Weights of a small GPT-style language model, trained from scratch on English Wikipedia.
Size: 26 layers, width 256, 2 heads of 128, MLP 1024 tanh GELU, 20.7M parameters.
MLP neurons of a small language model. Each row is named by its layer, matrix (up: input weights) and neuron, and shows model dimensions 0-191. Each number is 500 + 40 x the weight over its row's rms, rounded and kept within 0 to 999. Numbers have three digits each.
After each neuron's rows, "fires after" lists the tokens most often just before its 100 highest values on Wikipedia text that the model never trained on.

L7.up23:500524502462443571578538481527439520434421520501441497489494489429518526510527556627530450523509454551483457444449518475504412525514567503547575464402482489537534569557456515522546495490562462514504553498566519468457512528503561465526537545461466539514487467413522536439471472520490493515489478483589546476587518453492419516443563489488492470497484522562606511495453522436520436491439482442488517541505499479572518465498500434525515543582546489536503458537494461437430574555492543483522447458474467512531502477554456529462490535504464506508450528475515559424502452476435487540
fires after: "ou", " I", "ist", "ur", "\n", " D"

L2.up850:439536517414437482474460557505472405483413472466453560566503503546571496588501482507488459405499480473470521505545516504532470473532490453461457510441479544502501538521557550469527511507470547510515482509443489498469518517543434525508490484527477533577534476511540451484484508491442553447582487492441471513530465524532500540498514471506491472535555451509502445464429586520540485523583463546487502483470443537478539597482545468483405597524456530494500469544521492487541476463485474533502364501494495463532501461526497523571518521526566538415529505513486482453493445530484527562
fires after: " f", " the", " A", "a", " th"

L3.up767:458555424499472469541563446506476534492398505492488525460457518484499463537535420432502533500476547478557511493547507483447490516519553501522529505465469575498467486528524510458426460510468470526460500511530482508539440477471551487447528513575508459508463563463538488464496578526541480419554523449433528522528512441491547481472475436498493486491429430490557522502491469493553487508524444475568461505462512517423515481512484498539470516416529499492418504461470549435424482584537466519495535486543516531476500532478553552536556603510523514421457520433548523527554487519556457518
fires after: "a", "o", " E", "u", "le", " se"

L4.up703:485540389403501466498558520505464520501458409453476475460522526454533481499537592555520466513528535452541419513521489490447511500536515519475525441524534611562492574521531515494493517472555472453515498561491558521460472482495516521547470473469397506428500558493517500473519454424509467560515512544508506504507538472552435418475447528515464521392483551471570559570541451490574500453453527454520484538530476452522537434501470504526478592511491488479520443508455530493464463502398522514492464528501483432539565491502499494562490463460457583570451505504498586459470497420519462522
fires after: "\n", "\n\n", " |\n", "The", "e", ")\n"

L7.up999:488467526487533439451523483522457410516416490537500538512514495545432544445508534510540506533425516588514448533509513494530429474525513476576540550485514478567567512517519534495487566508495506517458509485473438463520536569531430483557469548532565450500537507444506483413606472528509527410529622506467551501512467505486536523513441543504499518505505551461527470471447542429459478544471414452482469511520477512488549453530453511449469461518515492460524566470530413487480572541492423496526582455530486463471534554446487537456499516427434487495556496428466546553517534536530487461
fires after: "t", " t", "ic", "ol", "ak", "it"

L3.up18:569553543499460465520511516472463460545427475489522473555453487493447492519496514550520489441464508484539514456497464486491475524530520559517516564472451518515544584478503597436491539536501443479458497545481538433534513525573493532480492450515534469540472447536462527447464573562511534507528464506477461455529530452496576496445491531506512406571536449514534490475452568470541475458600527540443496398497432546522510522460557479491365540535457465476500470488453455431518517481513518548522454505565504490526483472511430465564509459551527524440492493505506510544504440540501518508
fires after: " f", " A", "a", " V", " ", " F"

L22.up768:504530487488450513542493555515490492489399592524502507531555488588496528545473548506474504523476539555495498478495476436410501485453490525572519498458432548475476483423603583511473524442594489511403543528508481467449512504525486527539484497467466539446526499520553559515495507399516543450480519510546476527524434431488495478529519463493493528516471493493468459487509565481498494442588488515488419440427497488528523473551544515417469507448518482482536434540490519502450459509544463542476476502516541542493509469450543444455494588559458495535496525566475507479478551474527500538
fires after: "a", "ra", "v", "o", "ol", " d"

L19.up701:488505487502552497451545474591467536527452551466541489493454553452482450484470579501555491495466486429483520479490540546551500468506566515522510464490512467504479455428462511515521517499483453505510501564449513538546520598554491535500416535502490500461538400471473475428466552499547513459530462532457496499432457469512481517534499491445530529496553542512500474513542580456511435529491485511462597481579466482485504526498518532447411511509452414415478460486440445534581462497471577496496491506522486445555504481494512443508545527488515539479516409540559466586552545521461492528
fires after: " ", " f", "v", "t", "s"

L19.up94:499489497499523611456551518503483452517496409530493537463470416509535551428539509522487517516537525489509530519549498539512457435500511546528472470498511460486464523569486459527510469459436471460516539409479572520485536562521512540499456449490558514472493501495508513529573505483548501467553506563403514570500486487511535520577467534447446476469516489438478537460517503486489581467561472453522492471492555419453611431546460442498509501486514477540520555490490515493493514345506464551521489522485508429507448517533415484485529536507505527470489564483403517547446505452519505556
fires after: "e", "a", " T", "et"

L19.up909:510521454446485516471501472554478485537528539486535492586476544510525532390482475538466511427470494515508557497494485518496475511511469534475513490424435486492562471506490488501519488491560416532412517470560506545557461472460687541511447541433563508535468483578486484482496516519494490516527456507476487425508474465482503562508515477454465511444532470435499577500537433497607460560506472537465488504527491497488510511518565548512449508480483496447580532586469465490521523493525514502470486544491433495470505499557517599543489460533482484447436540570522514468505489514572492551
fires after: "en", "n", "an", "ar", "u", "a"

L7.up692:466457542546523559525465508555538513509402505485501445529473478502515545543470504489535515510459481466508554539519462515588455476566531465539511484428458495550496487436493524526545504486558506528479544500480512474545443418535490581518547501492554456500522497505491513557481460568531496489490498504511576521497462561468515499497447465480498519493489497550509517456545451456545490486470483562546409483510456515560527430494515433538581495492476525507434455536497574572460478533469417581464502471501509519420448484521511526592454505555552582454464575472472502514558526533449454479
fires after: " Y", "o", "i", "en", "ou", "e"

L22.up410:491499539511508472482506453500452487485482450447391455557492476527522510567461474465554614579534489499500438565465454481450504514494515518527476521510530491570500514515504467498500461472549477544431538530484477535462482460516480474488508531420503517409493522501445506455438565557506441495459490477471499460482537456549445491519478470489546393508547409534457481561536513476430546515466538477455536506598511524492570542479494546519473484532429471581431438489538515528562508468562451456519479467554500480488444490519465529537465509481480561510511493522579590516442537540501504532
fires after: " ", "1", "7", "2", ","

L4.up507:519443492492484431526546529498454510473518413552458548489464518510453545593585462406495482504492504547496497450500470587513518468438505475547527511512491459482533460458539571570508498561468491601532508504553427514533521463517509570521498485566506478540506474502525484462511519532472491413498504455541514479558516557432521496492498491569457608556469489535571460500442512477517574451541498511578485596498488504556444454521552466444433452515526508475459492473538447459505587501461450457518497435536435498458466506551506500525456500511471528511556468496513507494565523508522513450
fires after: "e", "et", "ic", "ot", "og", "it"

L21.up170:485512454522514497467447460496516501448469487478491512500450512572479529569454487546553528565470418486546506491483535501470480440517458559450472531483492478507476489430503444527546532469569481533483500534483556473487494464463436493486514550466441521457518517496462506468509518530468470509502543466467500538515578494517544536542515489581553506470517401471526455488442486474435522476488562534542526422429409509523520554564499549496520455536503477477510498455428515532524497499466559526575492504447515535494560507459480517540473541482490401465511529611507420542486523455508467586
fires after: " ", " s", "s", "ity", "ver", " S"

L7.up197:471508467557458537522413508496509454477483448562493540434467458495540454534494516538482485545468490495533489480475520514518435507386532590428501476418514500453450492519541504508460520532475464473483574499518475533556463534445582476490467539564530549541517519470540563477546474555524521438546493544473490477533530455514540499497479441529485493517481496485457557490552479510536468457511491524416503530497473494561419488483569524472503442493469550472552468516510492500462476561607526491506521482475512471543525435526499537527477431486473520431449517478498450417502507542416481582
fires after: "ol", "ar", " H", " f", " F", "an"

L19.up173:520515478554521449521502514477497421515435466560458547439530492465504502415528532487473478545481527507435489514468580559560498457569568597503511476503451489588523534418480529476462476511517471545458494445566502554440486446509550523549508490496543444452518498518486500489518505474529459504560476505441532559514465483471466481523446499520471495525440508510516513548527529455466578444477515504496474418472526498506525414464467524538528532545469441527525467536464446475496464471506513563523463498418486505547527516497486467451492526520570544511516508480444401514460579456509492510
fires after: " ", "ot", "a", " d", " of", " n"

L7.up750:576529508556536494553526503472566525521525492455472522523472534488467530547469519538485498476465466519468474437500503558515475517500507481556551448500465488505525476547511489515493459579483474564507406531491492431503469447515462579636538483454493483508485464492493540492514539473464499460451367515504498510564509485465547608461501459504511439558541545513414488441466497513517501498462538458482545475445433620473473462489521499488523538449474559493492541469431515482502463480463464377475489544479543508510568527540419529520524499514554424542446515533545516474544439551540557545
fires after: " N", " L", "n", " n", "f", " l"

L4.up935:484518578571519490551456413526540565524515493526475522463487543518442536432557483522524527469473530519523541529549583441467467462424505505567633538458474561509492470465493518484511430433443499493559501489547474525514455532551512417559513466527492443524409481413505470469509489565417452567518396512570516501562458471486450513524551490463494493496475483520527465443472496480499545575483496450537477558477531504510478426479499479538469434491561463500495470536492468501509518551525556496530520440445565494510529455566447433548528501504491499512551470487528551529487518504504561539
fires after: " at", " O", " f", " d", "Q"

L22.up484:553484486490511527461503492463525552437481519528501475486484484580537485509430612476463505487471479476432521480525498543540484438533502626481531438511458483535430513533545492533458532480483543452516513510510509465445542556504401540455564510485334514478491499524469528498532500491469497534409431505463568518517507483563533500544492465475543441523478501515439510448453503473527532525521500499488495472481414522483537492498525488526480482532515501426546434508424521535486552536478493527514464528522504554492479563460619497489505504430560515511518493547507519391540532485525413570
fires after: " ", " s", " f", "–", " a", "s"

L22.up861:478487555514508497443467559569486480502487548495534463571528499477374518462444497542442503509533463538475524517512405513522521558569493474571478573509502475474541507504507487506519504494532509456471465445507518418552495472541461501559515504511518505481597535522491520499518494507502481457512474518423541510546532492475489577497450501457490479468487518533407537541459499515482498455526543480453507488510466541488562496540485540483536522349516564551551538546546483537419565443497467504459544530540440469517491537585494567458522532512446484514407405469524470510504562510562568564
fires after: "s", "at", "ch", "it", "g"

L3.up6:491542429479536453465498562451489506529494463478500501548509456544457549458503511572535529477435448541501477514539596506545478451535502435559468455517449502480498486507516493534497431509517470503506511556580458450476546480551506459496498492436486458502493497422535466452472473476541501507501518475520489511546454460485477556490498482474499484447521542448482430535477532514544491526508468490538477556465516545427491441500492511474460528546531530477516515418409525526519480400570554510584523550467541643544583553494479474527517433457491478500498472467511514468476471467535511509
fires after: "r", "l", "ig", " L", "st", "g"

L2.up174:526535578393496551453571497542413429456512546533482485483462516558500501530438453528514466485572515455429490492512489548491508486430483459508500455541536498503541471509534500486606538610488455542469435513535559575502508540517470493420442525542468596504487467497542470512619485436506456445486495544515491432552455486501503453529498486510520516519482490517558463491537478527559460485517538501429502482543497515581514499521503470437482494552527464463484482451494504418490473413463509493530548529442461518585515418485480510521539518523451456471494537483585613501531493526461549454
fires after: "\n", ")\n"

L7.up373:493578460507539527530475527490444453531456512530539518435477540468504510599487456452506494528521536523487456521434494469486461442499469574491494559564451536505553525491525450453410595504468430469498540529534474485563468525448558465484484473505493501523550537522528511450496480451441554459573499489462424442488413513483517547571532493482495466472487529480473501542473475456478540460442533553552497451477480429447451493523509455507498460500554474483501493471581599507467530475518453521483509539551501519560470519495498540516551529539503464493432519495498511419446564495468477521
fires after: " St", "s", " h", "ist", "r"

L3.up856:536483474438536440537443583447443490497499528485496463473525477553494493547474456590451499463487501530549478470587522512480471498573525540538519496506480489487542505517475454556611518535495488492535472443522520507487526508544513571395488470522487508527471509488432546453450479565515447493445518478470446499565499511558488505435436530484438528459545551461509476475490524519559532550498495405492540507423488515382514512528525402470481520540513520510470477441512522450508493502509491523511537542472511540500548534497529462430491496503504512469516475445581536467450429494537417447
fires after: "l", "st", " J", " L", "an"

L7.up771:454526485551466551499530522474621520541488469494430489536487437535511513497542480549496580476519467489438531525494494422520504470474488478438524539463512506513518590480442545494521574512575432576471534477442515555505531487440439488388456533536478465567507540521472549450491474511513483389468475551425513486492496521514442491485498495540456492547501528476488512487470457517469524489427525444494470512479447497552484491481480511520539531498446521478507583515417443544539524535544462491557493571582540474487513494564485555446471525501490416632448509525511450475459519486529533480
fires after: "al", "am", "ain", "il", "id"

L7.up873:522473487498496470544557425530531533479496477467449526500481511525543520454521529485494568502537481476538467469538508571489524450455497463467535452462504462521525522436433556573538577552509448624400535491505459533438511452479448528544475515543504456489490411537536451511514542489537473486480448449503554491514542511490523442538526541492541488461472536446517538593492462475481483517495528440546418502443511450484521442503585499455481502536455490513552465458521541479451539454497467468539459505496494524497464513551467545507483438530498539676458399500485536481478487496550490481
fires after: " I", "ain", "nd", "al"

L7.up1020:520481502489490437437550509401505468476545528430500430607514528474497526536499471517484473550495502537465510489473455579526519470501552452508474457541499542494515464491495475510508441486504578534534466548479568409456513515536501531497508533436500531516399491568560552489449501542539503521444544535488468571475490543479515571525493512484521469550487482510505506511470456495544493481555437520562500493545550456547412455531464455501456477475496454416527511509481451571570543546487467563537554446465520552528508523532530490524472536525429430484499489486500503500464547453508441466
fires after: "0", "ar", "r", "ir", "l", "ist"

L4.up772:546541502402431476471512554535495452502458516468500501457523512506427493463502507585556517447513559432422517540541492491451516501470505499492510436455598597474495574562540489498575423493511490549473476504532542529442550526499429509519475490444463535533536481498540487409509482538478498517558501444524482437591440417566460502504499471558476504532463458572541508468516422537591476506484503452473465567521435491530532474534504532507487575478567465547512492504518456526408540514500538427496609424485486536510500544502460513516503457528463553555478525537496535549487490475443516487
fires after: "\n", ")\n", ".\n"

L7.up298:483491450551502502491519464541507453439553449554507474498552446511539461552505510429457521489473413557469492526445439466547518452497422433467481485492467616506483460392497565548512511508506412557548507394538497564460489455506457569532476558516461483547528451597538518518468540517408485485486522511482570465535532510498495497554520502482567504559495500467517472580461507471471493484439526445441430466464531497495522503515487500511592484431501554566472502487493473420542530465516472543436511495526531456445483491525515472472554468525457503482472473481594461494494533532527510501
fires after: "u", "le", " I", "e", "are", "ou"

L7.up209:500484505544535514471542427460523502468454527509552519489498492532407534540489496432435511439497509495524502553518479533483545477492546467534493531488446473476551494472487505454458539557526523518431549494588522508548472459555449528546538431527534544558445503488502479518508456546469454423557404475484510514576484502518461496410514500470569493517492525478527467452471482569477543517504527479487479513520517470458477472435569473465524433496464565489457469501482473509541563495458506505494474515470474445483464577508493492452464381522534487462472534519472514511510533463444500445
fires after: " d", " n", " N", " l", "p", " Ch"

L3.up747:446451537525524524465501516434562466543512432431528503523435563526534478473477498506512524547443519428455582569495531498476527462495459509442431522493424579512516533468472433470467461501467424499479498532507453477504494509539559494503465525526564543538451507576586582452475503539527448530489589541527488494481487483483429532494535523533479542500496401511506497459503410515528526578546423455485484473481492448483552441449538517520519477546568487481493508442544456565490465480477494520504575483547493588481510462486520498472481458577462490542459501509556484509486513489501472524
fires after: "a", "l", "en", "e", "ar", "u"

L7.up626:513518523451536471514491516493426521541508492490471423526487490477536481574515550467526480521502480478458433539510454417525455537480427498536475460505457487561472561483524489553504439508498476577507504529639512525482480484444559492522521548499546456498464517480540552489493491472487581505557562507444461508511469427467516486514587420470466499480411452511565467482517531422526477534464471441551534501474581506533509511475519535480544474511476495516559588540495554466447466478457557500443518548527478495485481416499459529495466434544450527504478519412594467478485468508529486466
fires after: "ra", "h", "a", "em", "ear", "er"

L4.up773:524499512530505489511519479509591463474485533514427475497493517482456516491509402492510465535532568495423524513463471565556514527551527483443542498465474461571516430453504545553593486456434459518526500465533428507497487537479520493537490473534529475471500471473482514529487446533472448419568459526470455440559472516501559505535519487537554519564513551474532557547558526483530493470479517470551529543480484473528478379484558553539499461490564467497445538414482492481502553469543496463486431576480493451555487416468488433543488536504518548502566466500513551531515536478395459502
fires after: "ou", "it", "h", "en", "et"

L7.up66:511532559514538503544451525545436482605486557494479446470509503470471523485501543524550499525543484480477483556474493461510529476458473549555465444511464492498476462503520498526545515467478521463482560460536529539541493496506488508506515529500483596481445423520514444440520504411484430515553510460484535437520455430545470498540551454483481514432452485459406527443548563527539507539448533521475528498611552517568461454495560477463447423498500551473529622556513478477540519540424494542450470456507470497488503488554444511593426418464496546505493572431513469442501511529493499472
fires after: "ov", "a", "i", "er", "g", "h"

L21.up96:485484557480429447495450447538451455500490480485556558381541468451495550494522542466475488529452526549561551516541490417453456551543506515492526543500518451520506511499497470447548515487481557501526478547483486485491411488512547445508437532495474521502516502571453536522491507536492556550508453442506567631484474512572480547491567556594448492462520476438494546512506462533496426475511484488451557461558547479549551477494453543562455609501445462444511512470571452551547498531466546487561498557504545456513496506557572472476478519581486502546497539435508526441526533493470472522
fires after: " a", "p", " the", " c", "c", " d"

L4.up571:469524503534544544483457423487522468460491446491465475496493543512534435500507497521492553547460539448506513615563459554496519456472502539502480526524495541510493478467462534521443458546484484564465544485540395434494515515488545460567446519505489484494492513494490394497533485525455486494479508571532540504476480472486601535527502435459518465552514488485485566463474490522482536463493503516456490486518527447486469570423603476528534506527556500487584443492501567533467428463490496565575577520472544483551490500466545440511538521558523446486378424497520485444510440523497508470
fires after: " f", "f", "n", " F", "re"

L19.up88:510569503460555519523501454499532486438504502501523525511521468532497543542517538488508459425509429478524475554449460555455547557533510509599512506520481527511520513420446493533485489441580484494506475565573489523419495515432527551495480534486459458529507452547537585509422434481505453526462438538426454537611509479431542608496417494510460541504454477444523478530456517460513537545554543532474505412519471501475468441499491555508454492526477479468494476568551477448488451408499491508564528492497550470545491524527520574493413456516501513499501486500496390477473530500512554539
fires after: " ", "1", "2", "3", "o", "ot"

L3.up556:548583573475513526478546531472477464518482497473500441518501451473507488528495559505541554486444487445490484487552433503510486478479542488474492476467549536507496524517567495466582486485566467533485486569506559514482496521537507515463476534503399518495520439515511456429483464452469495469499435474525457442555431506473483602502441571512557426496500487488491453518531476522533472556487465524510495497520456520477517590495419468572498539478553463520428431477420413532452496470622535517486528422489520548530494458545441498568523605475433547491496455485494512461500479506545476458
fires after: "\n", ")\n", "ep", "l"

L3.up423:548550471488523515506417551564515487471490434530533475458533532486484488427466494492520431526439441471473540587575542581465550516523470498504490413468527532446483443522439533506529482441476492493535557519501441514527538500440506499443494507575498441520461536423523510460480529498571550360560514522481498511530489491489472513572532482533492489489469572486538519476468547549506462472603448467500502506433537578452456542512518480516463542527530479502427484503518490467453516577491504512547489510521445514448431554542510486490527544505490504546462537492551567526463472476556484570
fires after: " ", "e", "a", " E", "o"

L20.up795:521563518523466505557518558467505542521505442440535449483516510473546498565484569470474535502518563489443535558454521440572459532478501441500536488388455510508590516539501410500501447507384519540521511522537526516419519451492529471533493565516492546526460467489531470507505596530501509515548498445555484453390466510456447575474504582535494507472500476549553463468497484513499522461509456555526407423476493484483566498437518496524486430478449459447516443479509482458573518468474508550493461562539541489578555531459500499472545530496478524497546541474466499515487443513504516512
fires after: " L", " of", ":", " in", " and", " d"

L7.up300:478536544461483508443496456495513482517462511486472525593505462537501519579458502541577449528547496509513503497533501465479498569497530481529503433518496548513425454448494517473479427533522487561508487441507552459501482475482460562464461483413472460539478512515499539525524480554523479496574444539450535505502517485456504433474479533520470518561456477522555497507583481495534491444400429526420457490496532468495521566452459466613637437499481517529489444501488517438491450495579477533539476492599504467452547498477464502547523544498460463485470540424539444508507548496568506536
fires after: "o", "iv", "em", "u", "e"

L4.up34:546469568495466504501575588404505508522502543499518405476518513486504541460495477523491493519524494540542564503533459533551516491506489466436521532474442446458521436541523464458574533458423554489497464555472520564493493489475511524515517425490512563444431516458514561485474466440561476436508529548518471560560497544529544467541507491489492527571488500496480549476522500492538527508448502498466518537463488517474489501476470501496457459476483443445455498579501563431505553553438548487555560509566508514505517507471522464515559520563508504427448523500483477441507463496357459507
fires after: "B", "C", "p", "P", "S", "K"

L21.up326:530513459513503446508450499469491546516463427435494486517456534486581552521572488557520517532547462435459573520519563475487502512516544561458533473420429460521506503517500490471464604490448544456448448522519499517484577488489569529490537459387447517488424528514542501521456540489506448524551506436536472499513548570494510465553541471427411547520467510509503483447466556441492484547547484463510501491462547493524485496513440440485557441529484553504543503458456472496464578496500551498542510497508490484605512466531568429493450471481455589453528542452548510465466485486564415492
fires after: " |", "-", " J", " and", "er"

L7.up258:446464581417477556517566506498541559522477493550499522453427466461419483546532509564498482497495486538521522492512530535486559441491443450438500493484536539453572570443520502509480516475465461561529476505533545440470548510482479451468487543598478456533496459508563551500529499513512539417508532482439468493592532488484516508524481503514461498499485483514472544426423541450498575517445477462514488508452503477559413524533556493470557503514463482511474539572439543458519535488492540533562499531478426452470489517555479497498399535504515501498507498519538461450549489541574489524
fires after: "at", "it", "ot", "un"

L7.up566:529565494518541483486485529482460575510537466519536555468532590496510538482471414505524463531494447547535463512583561467426483481479453552507535474587480503488531502550430475475515500469426510590540518500581532470507528491553494535430545489512515473428445428457566462486482546479462519519508467529525469489532525443498587514498533465557456469518493520500533422485550546463553492534505476448466567506459421493451499500482459493514507471449510507467522556420488509533524499502499543594466504486479503482424521463545466514463542474531446487550457496487489539530544524472500493479
fires after: "or", "ag", "h", "ist"

L7.up522:477601481534517525492562487447549555493440432481500592546494463470518533554518559474507536462491474533599493487525532471484484598466509524494485387510476540465492538581535475515496410575548485500483521470540520504470526505481452511528479538477437532500471537468520486555487480507486509527602480483518542514454495494448403518504467473484470464614427431481503460535523518543439514498510488533481473471552566469532544508547485400501521482467470513511487483476517482545488542496437424606520494520481495486509521514423425510528546472473459475515475532467435481537518504493589494537
fires after: "a", "o", "w", "u", "f"

L21.up268:504449464512529561509428481493516533567441501500526463522485502493582509498535497491546452435444475474440448469469480485529470474520524514481483455515491482516519476481525530470431556551474468465521472617494501493493465522462495548476569477467488512484466494488525583522440526499441429485505470493521402473549507529471516484516496473466489506567522528524412510481520482529513436491520530538502525551514508530529502536441498412560539406501522445506435450489487491553511498481430546524562544560501539545524542538559586554554493483469419486505546514479517443448479476583546483493
fires after: ",", " A", " |", " and", " N"

L3.up642:506557374528470490479485440474510506519538487482482462421538435469493520493589492478489521592538551429491451536510532552458465467530507486531511494509491455549492419492535532456535492475467437505464485443462494500524478511504473472451562453512478531517519539495555445507485484402533482491514539496412473513501428480403525563570494481555429530502480487503593485500485477438517493500514549444510502464514473519473511478527535444543507587539524484625464585435444514480455470442524502529516481552481486409440537451567458460465531506561481539584506456459524499494438512518521491489
fires after: "e", " E", " T", " O", " St", "le"

L2.up742:531478491499500511544472502547446549425533527460481556476511563538447502469511503507490488509478413465535484521467514480528480553570462592497529502488516514484530545496555514495431457552490530511511473512498595466482459540503558466556430499523549526527563471487414537529509504533554477537511449517466515401535489473517528488587480507494490473556572504446588513470450527463530477441577463437437505470501482544496469519451530477501481474507523494526477562491470556460444471453491480503556487459463545416503463492480512498509496633431448531418475558476569517506471458507559464487
fires after: " c", " p", " B", "e", "p"

L2.up134:587537492454467518493475526465456528439478461524483551451498565486536506495467445511505484463534474485512441541530481496455513546496509540526565410431543515474541555510559495536546456481490447527516519489511554544460503553459444519545592514551483490495531472527500469480527496493488485453534508527562491554468472478421490532482522530468512502560590441506561422474552502441488504471549562495476538572554551518432505494550563457489475484522463497541496532413475579483481513521466543492518483544490526448506573470501556477534493442457411475432535555484526505523512486479551510514
fires after: "p", " s", " R", " d", " B", " D"

L7.up221:486479476488502534463519504497489556456494417490503502565479494474515533473414500422467528520473513489509454476498532524484619480533476459489497512552525471562485535509461522451561488481456530533512508475434428535525415421533472449551587485491529420501512523547452477511490509529545517517495560559431514500527463474509474499560466527453424500519510538479499480541554490455426617410434499506406445466551458462499556503505505478529462517573476529451490483544547542480513504480549476568533583466492399515504482592501532438516546492569539506558542420468487490512507496506546497525
fires after: "t", "er", "on", "in", " "

L7.up96:446497536570479498563485530448518515495501579446493503435493472487420557478465527485441523534496531564457462552511570500507536439443503525518563534435497540399520458442555499532452508537549498490449416506513461583471434435538494543563499525521598541444425485479464504516527520474458472469522424472536477472508495520478508530522485566569521476486426561568537440486545509528506554539509439482445436471500431476492519463446595485470519526456460543523541570487498517448471450497502500515479448455516579496522479556515453462522514516472468522532445492487523436472489503520460520545
fires after: " L", " l", " d", "a", " f"

L21.up824:543508544526484497518566511455558530438510456460475544445606491417518559534528493500620570496488489508482506544495569474518522460513438530514467461522477439464465482490497508523522490535474452476487528480551541526507498538492494481512522502473474490466535471489468465469480531499469501512496544518507510475540487507512499435500501597517452524424513532481524487476552470489423570484497577496493512492535504564462484509515478552524545544447496490513458522447535527563513526485511500419559572468445491490537518502485501494440550424515520411477507460399455577477469547558417480518
fires after: " ", "6", "5", " |", "7", "4"

L19.up145:496563486606564441469439472438508478557533522423574494485500469458546494571554468486504542520493461493512519513560516460419569555484500542503471483464469565468536533492516502417516549496466529530477566579523555496504516619474493487510547553538498500499497519507539562417469553576469408522534524510500414444416518464514444436466433519515504400478442475563470451474553496467535427480493491494503483552425503498464502466510500495552565454452476528469506517448465458474456490513404471531528405558508561502521516510489548479552478463510484442560544504496530521505526504505433491508
fires after: " and", ",", "in", ";", "f", "ord"

L4.up10:501526463499528517430504525548493560471518574485369509469530541413494520540499462557540462573557509466491468442505478546489449478553516454472555621532508499473511475510466445514494347445451463514508507528450544477461504524476482502527508462522494486521499465501521409502499397510572471472568523562465435509545529500444507540520548535473578455451518478477523549488486533488546551521459515515466572445483503489488494561492522530500444426475492541407472544515501538499507610464482518452541509490494554538482539466554467471524573576492571421412447476504542554502504453502487501504
fires after: "F", " F", " V", "P", "C", " B"

L7.up95:529539512563493502486416492443475451468424436509489571472480594493533478489463407488463531543474458564511535483498478504452434393499496494543491479501498520434563466513474506451514543546522481502574483498544423499516490531498481461538512478539538502498442560389479521535534453504474522471573466458580524489573501481492483485561538512544518468495551509439487422530501479388524531489514539492577524446513492432512490513455520463490566465462439544492498493480449537495403578553465542557551493494500494532515498519459530516439514530457564536504486479457506489520545524503512556505
fires after: " h", " H", "ist", "ig", "h"

L20.up765:498559537450403493473507518526531541449530527537487417515514547461394548479476555471428476444487487489478510482560461458498535524480443485523472507489514527449534450569551481507488479481532496461531461476426538462538476528521534457538502505519466527550502559494450520494495475501533439510518472448423536522623476407541561480491545539483424560539539475525579533479539445446555548497464524620492491485495471521494514505496425518549476509467519493494520510579504467483488545509466494482493485574491563431484514497474482490525535489546470505525457433471454452462499603552517467514
fires after: "at", "d", "g", "t", "op"

L22.up351:487506554542527479446523499397517541504482464506453491507483446483496486476530460505568542495631532548489529507484504515518545528467545555542437553533557438576496498472473506489502440512441485519446525494521518498485506448561474464521524505452511502382491469499508493508474558556578481480565555530521532452408517484455496507496476431489429540496479495531497431493452451590468512497487558454479514479537471509496506521462499546524574445481485528500533534411512530505461450499491547407551525440513486528440485455487514512505497429560466490560495559478532505504507476496478453478
fires after: ",", "4", "2", "1", "7", "3"

L21.up185:476518447521450460530475422521505472537494462501524534470460502462518478485554486420469596475510443494497512515465483484530517527488539530474539479477572504503505501603479482466532472479487503477447458589532535428546503525522501440506505516460571518474493457515498537530487436584497522506465475412512572531529474498532407519491443529556560511531440472515512505482493554479564481545440420397492549508451547499511507481527428494514517522491533455454560593499539442538513469551460503480522483467538491522514503469486491579522543442480450452508477505488504431488477490469556546482
fires after: " c", " a", " S", " s", " C", "k"